Weights of a small GPT-style language model, trained from scratch on English Wikipedia: width 256, LayerNorm before each block.
MLP neurons of a small language model. Each row is named by its layer, matrix (down: output weights) and neuron, and shows model dimensions 0-255. Each number is 128 + 32 x the weight over its row's rms, rounded and kept within 0 to 255. Numbers have three digits each.
After each neuron's rows, "fires before" lists the tokens most often just after its 100 highest values on Wikipedia text that the model never trained on.

L11.down961:168131120098160167142100132147128140118137139122186144154113136111127163102171183177145051097159125101067174083148090136166133094128125143089146109129131151141146106208137104114162186134122114094152137125184152149131138126165117158123134099131045092142165111122067160130166136098165139175066081171055093165185149152192133092131175141170099160136101128151152110124177136159138104099136148149130195087116111145119188117104109107120151131106129089129067118160141169120129087124178151144087117111167064122140125106124179079159165154127154148167127150141049133125154097085100111149130127104122160111142117153135184100129165133192116069130099135168145117140095129056124077119096124124049118124082081122072132084139158137088094143120154122141157125105211162077083058077081179
fires before: ",", " was", " is", " the", " "

L11.down640:097120085126160131127154115103099153131128101156133104139140126200145098119063149116088166131127149197097178115139126108135112157115143138125161155172182081093088119224140122175146125137131122098133157194241083117132120095082104097169187089122118091162187098124136141066082147202167130156159172100143126108160117178107125128130072116088106135100151151079141157111042173138118143139175139131114139086189134110147094127112139104178133086107104098122148176139080056155106113060180131126162201131088142132138121129106117125142089152179150161065142090185136113161134113162176122107085122153100128111144127122116185100128119133149174113141114136158129039182138123138132083085165116122101080082135079121139151160156141109155113077155156064141142143135123180103127116152114094
fires before: "ki", "z", "li", "us", "as", "o"

L5.down494:093148154135118120138153125170140113100131108120185070115091145168060105133127139167114151138118126105158084127126172129089138181124179133076171092159096031137146108105161153115126073183081142210100117101176119117086147176082153106158086129111114199189081134101108128138138094142111144123147177125139112110149149098090130141168181146170140142158166120129109141180187166107135142149157133097165192103123154101100071157074111079138126155152166129121080064142089086053139144131100160160118165108136137101071118095090094091187140124148106114095095155205107139154130098135091113170115148124064125139198170142090168154135147138087101095118096087179151083136092142177118126062135177133158181105109140108082161163137082112111161114146183160156141156083153127135137108124148172
fires before: "u", "ly", "est", "ak", "th", "es"

L11.down975:200132164150120079159116125093152169109106078138114205138125096111133173097166119095097143106169093111086154144120086104191198158127147153139145126117168131206087126167140130106125082137073069149129118093146096202180114103104202133132101135131111117104127101086117131090117086121163113172128139163117134138147180161172143137126184191125120127144122097147134165127144168123170103111145115194084093120133132124145140117101166108128119113075161174134109163106120124140156065091113121080122151134182084097081120077114122149166129089166090089150118131068117130128127097112138176150112103102105136079131094095089150119100182149146109112184103079120123120137153169119123157056162047110148145140139177118173114137184193197098109075190077141083139133122135200104131129106156045
fires before: " is", " was", "self", " ", " has"

L11.down368:145106130116123123163127155167126078173079113168010235076107126086073139149131104150099122086150082151116119139136132171181129134140080144086174193147104067142200119160173164088099125077119164177112096155111128112131154128184120163167138141147139146137109143052081136142120141091180106126107070082118144162129122119170141141126156173145079115099121200126125179191185069185139104139102134106167080113144117196123114148104152119135057122089171118137103132163124111070162144143176118066129130153118106102105091143099137116135083148156109134157137179183109126120118163139113110114101138096127146116121081136128173110133074113133101103147119120155122116145113086053133054183113148157163126122132156146134161131114132172110087117205133161123157140128127078115129085076142125
fires before: ")", ");", "R"

L11.down499:126164160212156102151093141096182164137061080141150110086149129110135210113057160162131128198144157090113091175085100112177104155101134081122087126107119055132164114112135165084212146159145132087131062105107104144121105130150127111117122140123099136164094107140092138170121158073171164097147128127112122159102167082147125178113154183132128114142164130147128105153212180133137132139048112118130123138106081132148088112118082115161158179097169149142108164117113152144106164106109092145159097121110175087080145071121161118078113088159088228126125109099161193120129140168165134129081113096123169139157119095126067167136135124154101141131108128110109136114183116128116064101140053178131128122153092190128111128120099133106113079134086113147192172136137126134118176124189160
fires before: "y", "ic", "ical", "ed", "it", "ted"

L7.down216:130108118183143165149174153157135104137107115107121111174113127134136113174113148100136134179113125146097111168100136206158105100154129160164120133152087101156148083135139142097117119132169122126151119067132079144112098104107144161083107134097097117065082103138107125146164123119160179202113067135099192142133103108114122120127142128121153176132075186139191089195153147162076148077058105088132060122123162110121049131086111129142111118145123117121067158108114162107075063139127129083126113130169123130152119129154122128129156079058120160125090094129208103114074148093104120160195161178219094169176128097159104164169124152127110182179148167127191133152141110106124144089073184128114146131120151096099172131159192087053137144143178114120107097122134084090139184133159140
fires before: "\n", "tion", "ency", "y", "ct", "t"

L11.down783:155124110157133148164111116119085104117130111126097101131162183141107142079182123149153128130116146168110098133139123056169108175118125100105117124158107149125060125076105087178096168097121164147078163126191124139122143101137123106149106083173136163107092135094084121123102180121094081077151135122109087064105099136139130119133142078162145152141117168037111132076108135152152123153114147107162137167165123114133181239192139100089104097053130172070129092152137083113186153120140133136179093131129132132215148060189096129079180134131123113111087175174095129196145155123161163092145116148140121130122081145171111157108184103179155127084066124152128132175118145161142135162121088059090133110075060107124113151172157100052113088160142131108120123139125115125130144142145177
fires before: "|", "-", "en"

L7.down292:145125149154080131158113103142132159184109087094110061134139120142123144103185127122099165151158133117151128059101143121093128144162132118116098148098215156146119089107159128156174108078159100120114111093124080100152142111104104157140113173085094109146129115160166133143182121112106086133132105172121097136164137138148175119081061167128145099182155121185107066107085132178086116133120058136144126087110147158146099110126112140147134066124092176166101118179075190090127117159136085146145172094127155152118119113121121122106116143104171144139167121214118153192135146177082111081067165150069073164144140158179118073087118138140119095107127127128124111140086137119176218055148121077186108087163142111136134066137117079124106163184123052191131174119163117089083100169135125
fires before: "or", ":", "ment", "ative", " ("

L11.down763:092109149142099122118199128132167135149161097117114085078152125163101137110095136108143137124090177128101182132128086191084135134081161172186107136133118104096182135067140166142182174160121129159121129129045070175128154119119158095078160143131137124124144157111155210133157120057145114059097084182071100111122103114114148116055085115120147133083148172162176165166071150099157106184121082063137145123117157141156108098146133116114176137088124127154123205133146119117117093165125109115147106073137134157075115171131101102112114070146144090180138133183083059092143124123135218075158111106112178128155154127103126134116184072095110143136101179153152130134145135105189190124163136145111115139055154154093147163087177101091112131111169133123141144114117117160133114114175093
fires before: "\n", "-", "1", "|", "p"

L6.down207:138147132128123104106145128138124156128107209098179161070110112141149088123132173119139174162120109130134135129116137066170109060090163101184102078129107066110083183100117089121148155150068076141138167131140143125164185077077123073120125127094171102117124211068183145131176089141092158155124154111111096137121100091121124125096135087128143199146092175140101130131131120144112107187134117137098129119151077090089118134176193090128154162149109152120128119122138100138154136118108135103144133096183103179154138109144134121125066181152178171144125089152167109141069190118172185130114118114113107118214124118098067189139152097110085113090142137128126135138118172198151098139117131159116061124159110047114053062111146115141180092120113083090092106127191125095144141084121099
fires before: "\n", " 0", " ", " —", " 1", " +"

L5.down492:140180114091142144077179102120111138056109197145079157173114100136145103077113082084150113117103070177115075114134185181137116088149144073101136143092101156094156152138150143140117140125143177102141070075125134166183117128141104169112122139173121171143126118133200130084153063115114105078091059116121149121119108081137152200106092087075110140164100094127112166175082142137117178128112123180144117142171097118171136110124104167145110181109152160153178145140107115074090127164136147113110126169148162135121095081137157076132141123194182087098150150142192093130104157119105162157098177097154160077117126145140116204134166103070118157103122164147172098067165146140122108093185116050120093178127077117126150159096125089131170083071148123121123123181097135153105153118156119
fires before: "n", "tic", "b", "mb", "min", "er"

L2.down594:102143134134113076163077163075125162128121118087181093117136084127179109146079165160080114100081165057051111109161122121129125162120129164137118121101116129083158107104141126113111146105182130132164171080059165090176184157095051111101123121150142092129082098155160154152099116137128147125167134108175088182083143164119182094100100126117172115106151166149101157134145127121162148118128136093086100124192107143126140098150100147093062161140093121071181124109159116091174129133054165175156108129155169166115123198117141106089153119128152168121172147197173162170128142193106124078150087100131122094077158149196146114134063123114128192113118172103164118155096103076114088134187144137154127149118139113152130141142170105163147138201176162119119088138143109140093126044149116
fires before: " by", " to", " in", " as", " on", " the"

L8.down281:119165151133174094122090104179121156148100096114135092145097137106127108162173126107152155093075129087171112152137159085096130122135113151108098070113165095141094107128150114169109136095154153118130059134145103103143124176114121141174109119123142091163074135135132120183138140121116127140209147107079083095127126135162159122083113143154112130139092147164139171094062129171149119085138177106140091080143081145049143085136085213130196172168100154093111087154085138112093141128127143147100110187092069106142158122159100209085111128115090164039095089107070124155120102112128109109165170105135159115085168142145167148127116100069169148155104085155162134109136130177096179160034118162115103128170114085122156172145137148147135140190142133104082212117098161175120173184149139
fires before: "\n", "ce", "c"

L11.down170:149140078110100096178146176108098181135149093129183141136121219200059080114074143108095085131141083058143151099173184105154102068128135123107127115073129124121146074190164136129081112040181140120149117103170101107128152163126127155131083086102105124073131117109112110103189110114097166135119127125134185138095099140146113131126157172114200133103133195091065146113147128107153137137209128134093158096141163141106159137156129155130130098159096137060118132112113138124107096149175106175089072144124119183091133086128114125170105096125141143122119082113110160095150181129145068135115181103123154079116144106151133119074092089132150164151118111207136134143164157053090122123151178148142113066112102166138112154177117131096112101173142178106162117066105171155144130144115173
fires before: ","

L8.down714:167127152100147093130127134101158158095102119185144120162147148150087114114117142146075179129097104142104103164142156132177149137104147147116149154138086115134038111116140129107085114130116113183154121110150113085081110129082105109110161087163121062162191122119154160140151164113107111117113144146127088098100121148056119109175150158158130129130120206171131071100145164132093107159174108138114128085127078033132152128133141126120168141159107131101193149111172137118117122159108132178171123113191131149079124086141163098175091104096144091128177117142167213135131120066129128141175125136103151111111100217113162095146182149135094124107163133159063038151080138149158158088148174060110157123198147151100132124187075164113114163070096182137115079151106111145086180157140175
fires before: "\n"

L11.down256:137143133122141112092174153082193127189167151154167109111082160103080088101122130167107160130134104135120078153103129200145164105097131189155085112123065077092125145066125076099117165112177156132161162127170159122100150080158159114073130127138130122145154104095124105184169132175073142145140129157169139172123129118117103134129132102145139135095111148110057187165095120167200163183162088116169180080134150095092098093135167147109105164101112193154165132104153121074097120139117119084080151113168061083120108139132138089106109142147117099149122119152059130064080091079188112182110140122171111153111109086088118149101147170149090130147154146149122158119101142150143091105154120108117180168180145163186142172139148116061151059125165146192131132121107089167108146085169079
fires before: "-", "\n"

L7.down840:089127151067167137110137153120146203105183124099135139088141131157112085109136144079085172148110168076120140090086106116133137161124179152115115125142121074151066134171196106121120131061152094162101104146101115168144112126135106148104159184175192112096115155136176125092131139154121115170126148138114140156148156088161089086103141116098133080072087060198090162184125131129141115083058089112085112166123135074045106121130117146157112170138160120116118185073145103159065099150111100070154129105181118141119143180138178200144135140098132114150119115137106131149155168162077075141122137052167177138194143140152128101115149076123129152146138118166089146118164140095136136095117141122087164132169134104138143047111106181123141158159126102157139115181106170101193170183153096
fires before: "ed", "ing", "t", "s", "ta"

L8.down806:127128112117116074133092099168164146140117186100072143164188158139118142110123097066121115126132166147084112096075091164111126111107128116117158086159115099141105130122212150124159141137124136098125127056141097116157108101081144120167110154103110079151141100082163099142182173124179095119159096132115107133085235068118101045107130165152125207126153096105115138157129149169123165116160122124096098153207103093121112086131142113150176097132126147160057105111164104158150082173146127079095115108115146109167136114168170222125100079129119126162197127073124086147170123121108105129179117093133119122115127131099069164134147088137139072179080135148176181144122094130172139138144158137110128127136176082126112199085086120135137130155140112216127081139138113179087159168143105
fires before: "le", "ough", "er", "us", "on", "row"

L11.down495:168147156063079156161141060160216138082147093161174126115086138101139107128144102116135123111157119112129212141103122142120148119108172136130090122145152099137089116126133112165152128116086156138126086126175130109082130118138182160180140172117101068130098101126124078148153141150136128150035108088146089101140199123111165118127108134116139068142125159102189109114211160183158139090103110099132131166216114111158164165082141094099147131108103158152144140089102131141155124117074107100078017135139107137201160173171181156088084141068113170159130108166123159113186148115129127142095106145126130139138151153106141118105097152077095128158119107081133116139140129124087135101128168128085104092077116175164131159167169088121117132078077162139084148114152172125194144126047131
fires before: "\n", " in"

L3.down886:157125142116100144069101081166103186080155073142120167163101090134143087028149105112160120143157105161139129172171170123140095187154131154066148175132152186145180118101126021139147157114120135143140124142107095111085077184085163147123113117117108136083158118140159137131145144093124167141122165120103121169134187115140125086131141158125155075111128142137048125159137137095083108135060169096119157093149108107131134169080188166091177184152149088147154167173129097165128125145109121123065122078165149145168112134160156133082110123096196124156143172114104151150115161119165094126160156113155105073088167130159163113076124103126125151106086109139131086147190181105173139178084150075154151115138146150103110078135104114134127135179110102120062087138135106133080159165187064
fires before: "ar", "ip", "a", "ro", "al", "ad"

L6.down900:129170076116141158100096150184029103093135130177120091158185089162137095140095129129157100127156118115137143109144153134090090060135178098158059092097169147159155154162168117097201063121095104148144120166155094133165146183092149145195128077112123083109116086140105198137148092134108136149164105096171142152097126195150115188092100095207156107174120134157125198124099167130169139149139119132118165081104135112163126124111129170123109140144108147168093139122108138084107155149131161126088119130105079123159169081125184112121177062166153158143124121095157130125124177136072088092131165158124116192144181125144143171139062166137113157148100113130083111100089141153144085140119140126141143103147148131160150026122054138118135104154129075080116129155146156129168070093140156
fires before: ",", " the", " he", " a"

L7.down930:117125133098169080161140189106135095100091140171087109164121116112120077126136169095104113122159122130149190118116101149084202156143172182152179121154123151150100092082173113114088105106142123126174107100102195143170094126109139142103135115101095134113139180134116113124157162226143205194156145141083124181150053089161136102136152125135104130155181142143105110170108126176209109123153108141098121088138175165110146153164172127176081099113163141171117109107114101098065087155078162130151146115059146131109154107089116143118119150109098113092131098145143115113087108119150140101054087102123111204135124175153133116064120154078087110099081136129133165083140121133060094150093119130115146084127131070130168121083133094169166114209176145120124188144107104128064072117138120
fires before: "und", "ot", "ct", "e", " in", "od"

L6.down693:170118184130160112116064132142137136098140078121124100121091121149072166207160146104172086152157135151170205126181134095089090188106158127156152168112200089118160096113109150120109159131130132081118154137110105177105097124088150094203122116072167143127119136186147147111101094171140077100120178132156150132124106097138125091138145140137089098110211166088046081105123146156141164148097162082136073111153078071197105187140103139160149161117074091136057117108106035145154123078165123152126154131124133103086181143062152138130135102125154134073140123121117124157122074159190125134149118145163163130072062103128129134100180156140117111129116113094113116124159091159137137139104163100129152134143141079150106174158165124138087121166101149135135072087130166164156131059117119
fires before: "ate", "ed", "ency", " by", "ic", "ally"

L11.down438:149068131167109151103057189159134125129095136099107186115106133141078146124110158096132133062163189117127139114152135112131159152193103092137092109049073171153131135115181104138184115119103132136131160144175150130148119139092109092125167131115077124141113093186102089113130101090161113136119221119173142069112109140184139127124140102119139094066106174086146160103092133096112122134176102082081156075132189177164121135123117127112104133164067100092115143092112155145140148104162146118147061093135107144178093132145133166119141172157087114158146161110195090053099079129097127125139074213112162131136153158174183108087182131120189112109078099110093146111053166164134143109117163123190098163102182114109145120172147179146086109139131134128075107115134117127130064131109139
fires before: " to", "ence", "er"

L3.down490:105158175113129135081090097163147086158135155100100164097137122109152101122085127100170094159167108119142101119102109161161112099083137093101051119152140178098123114131170144129141051120103126128161104137119167133144114098074193142232178071111197161092146060079090130092131087167175175126121048114124166126093108127139164158096071139156132108101132179168130121138118161117167141120164077158132117124220111108149107154163066084064135101120185174129105136154110106124113091122127126053114117141148060116080114165111149082126098117108170127158141081203183120126165109142103166136133122143073143082183151073157147119110150149112160110145195097155146152095159106187079183139139173146095114096137149103116154153144093162135142124137105130151124148099149148144087131142110099
fires before: "s", "hen"

L11.down90:092130097140167175155070108147141174118133107134161144167139076075136097135153112119123074090143124054145102096112093096142128100143142093177170170151115108120120123122072168081133186178138113128090142132118145168126154139081165147167137084116137173181125125105123081133107151085178098190077101146128121112093135127133168102171097149134151132170120067170090058137102103156131118122091167080181091084094160176157114109077144104180137150145152146131160109075045143144141068191133158136109177083117103144092155126145146159196147109112169206127135141168142136074097113110103146177069154140114118149093097140161109139128166104123130088112103179127155102145135138112114110098100144120105181076103131103137131174153116164146113140048153122172115080207135152217177086105116091
fires before: " in", " on", " by", "ip", " from", " to"

L11.down570:117091084125134131156091149080121138108176133119102163137132125106081087192095144141117122080157162143151174171142137160161090092083162098103129187134093202131146108101165186128147107102145088158142187176112109131089172174098092103108098083132158167096135128072164078085177087118161140158107097188147162134111170161136137103122154088129122090107119075089095073127100113136144101103164133132120089159134142124182141152150139086134128086155130142156124179112154153141143078155049196101140105134186126095091179173209139129110096089157100123109127144099134066183072127122107108159122054130168133076167201147157152162129141170174189177119107165149149110140044084123076125088091151120149107115086118132164133147146161122140123081182098122139156117165119099097112143155117154
fires before: " to", " as", "as", "ly"

L11.down967:195097107127096101123118116139106177180059158118112136093141139108110097124154145132162110138147109087127114082161130135132129102129161103148132115127109084208102162076156092116122157110111102048086103073131171113211135138109174099127145140092109101183094117066120126157126130165118086145137120140086126138214086145083106111144077124060142139117135101197154066136118109119137157153107136133157182168091104129092083060141081113085167148200135109169162100125126101140205194135161122086110153117142143106102097092135158126155125142170103054095122169128141163107127149188096147129215173118152107128124146116165122065101131103110132088144155105079146168114128120153157116124115198099174114113089150099144116135098115143164116150139131091147196154188087047133138140146183121
fires before: "|", "\n"

L3.down649:192104138086068152145164133154182153118088111124124078179118051070093135120144111187137113116156104128129116133128093142111150122118155173089122061159128111110141085114088111055116154073107143182084108151158095115151111126150110129178151140151191118130113140131104145094074123094092162157072105134082176154088150158103142139077122133159175126170090116104158104090090137153140117146098224150148124118152099125150165129110104119117133076109130117092125129100094090096128113122104164107113189145050130092179135140127118082147107137039122130157190113134126107149129159184166140092086090118146197036151185156148095107183142210149165153179112175088143134056173179129108154146096106153156164150127077131139115128122125134126186129106182102128114152117117120144091151107082133
fires before: "s", "t", " On", " St", " "

L8.down562:107085087122136158070200157137127094156135079100151160103098115097131118113135135172073181162133108143107121190155098122099151142105130094096129101141211072068178151167071117141084110167196146187097145112146138129149113125126103132113106107124124106142124079143161123098181105147150120151138148129147127086093082182169123136175101151106116126148098110118111183092111136060167078118128088116102151214116134106097123116109055159109132164079110075075095090083112111082181075128137131173162107137116141122150107158168185120100119134164098076148150178188160094146159130105124117117115118115121156134090110106195152128070188112125138094132176150101214142127134123108142144118163088166124112134170128093106137165143159115128066143022119177171126123164151133137112140069072112
fires before: "==", "\n", ":", " and"

L11.down856:204161163099133156128117133147175111118145116121072190093088143093160111181143093220092039092124134141117120110120134140153174099132157197096124165185118097114169122136132107103139156107130143126125088134039128082141131130167107125148116115132102135125107167131131063115096079116090129141122132142103163188135181150131123068146177086168169213093154154118151172199147170126144087156092177153125133122120138170118095142112093188112109184086135125124099173161180178146208112111099140125108118129107111102173092121136073141084110173096118139147105110129116113137189088076116170107130128103147119110100183089194112115159150115138132112178131159096162095093098032110122091082114135121124146192079107125086148134178154122130136136112130133139135191118182131077115106111140131
fires before: ")", "),"

L3.down522:083125113081091090118097155141131051124180156108102088143126164149059146172147087122132189163142189121094144159132145177130114139103129152218103140166098169087115109163110144138126021133127132108187130088130139124154138132124145139145170106141129134113110149122102119092161126144138112150144129158074083097044153062078119145160100207128165121113193081140138133090148181144158135145139056122164065076103173102129085081147123172139118141155114138119106128167145117119124139109118156180126124115175164093138137144124125169076097106127098144103080120126134157148096058119100113164102089101112137179139109117106113186088172147098091112094113180150181135133121162084164138091122081161175057110151203099162167152086088068100116133138068164131144155078131127098141130146144105
fires before: "\n", ".", " "

L11.down111:130130132091098106133085096134204127162082168107159233163112159070116147082140114187136128079098102119130147154133100088177086119169127160085140162121078108093109087175201084161077097088117128135124122107119111139112131170123110097199084122097126130156110094126116117157168137124130124172159144127138142184137100129079121143164159162101130110085149117099073130150168101133095065128116139134115153127145092125127131124188126151116126124038121103182099136131162116130173144143122141122116129139188125091099107167163139117197095153156122165157149161205056112144204145154054140134142188164106185153157187151184124139114153124125068133159090136102115173142097112029155081111098135124160112146086078156089085094135145134128167164087097139158119134126124119099126073099118164
fires before: "\n"

L7.down947:153116151177154158138099124129196103146075137081120146171202112130167125181156147091098064073149125179123120155099144149110092129097129092106157150078154181154119095127135147149133130145087137114127134109187183137054162125118112207094133147112089140133143136141146114131086160103107134089107097126106092134108080117137081155090123134134116069145143107088166167197150074122120102048154050091151129167105081193113130124136165101185090106113114094097075055116144106140149157162163131174145131164136121128084153144180098147105143124085079093174104102067160156182088121189112142113175112154065086110089142178164047104138078139132117129116115164170116075103075123107108158111090145110105132133109151092154166131180106162171154142110143121139095136140174148083125105156098154
fires before: " by", " the", " in", " to", " a", " on"

L7.down246:129063138114164206154149123132124119096115149178096164118182076152054135105108140149117147109158113107114120122133139167096142106108127163125079032138140115093146076157137147101152124125101139152142057090128102154178130097121130066179120144158106120142176138212201182141148107125098136148169139125141179146143132113124075104147109110119150095147144132171144142108128118143097111084091082154103101073109165086081154187065117116096128141089135184079106125165096150124141148116080062195135094151115106097114110149081171127153084107096115101133149172175142137118041162116140140147127113126088146178200167119066088156099057163099130177106110131107090097117150120117107136206168138174099139101143132143103152132197073124128124159104110107097122071116196120081123108129099144
fires before: "n", "il", "ck", "ra"

L2.down380:170075183128156120120122091132116066163134107158099109172141126152146162089038118176130124156152128137174173120086163173144116136119090144096222147093089120133098138138106159110149176130093104190109122135147139128158100177060115113078131150074071141101136119104167165157158165101107115108131068120096086073097083148137152114126147178204141119158165138109142148138149140129135114097157218190133202149096099114121172105097115159081142123100117115084113114141100164163089107099140178128139139108137129170142167159103141154127152098147148122093112152148144106150149097147124148118114127084124138114134156157154069138079140065108073115159124124112104151163089164121106100126104099207044203134105125125144082142109130137125178113204066176091149147198155152076177128130168134
fires before: "d", "form", "dependent", "c", "st", "t"

L11.down285:131143153163098092107070160139074148127169051199105123104149119133157159159122179101112124101212127085081154154087132126105123129126197151120101148172111126176145127134154086164151115164150131092113129154089062109120091133155083117097079124135167139121136117051143079130152086091145149105181186167164126141091136089112162121089092145092164123080115140168141131074157091175139096134122129095132129112139137182109101048139154030125067088154101095178096145115107142176116151079102124116126169109082105116126080167129147183161117155126117083205136090137171130129169155108128159167186144169132067134148135120129103080135123125143139150156100106149133162104140168090136121113141137098126106131129139132149078132187121134115170144078100045210100119102113120139100165162094201
fires before: "s", "or", "our", "b", "p"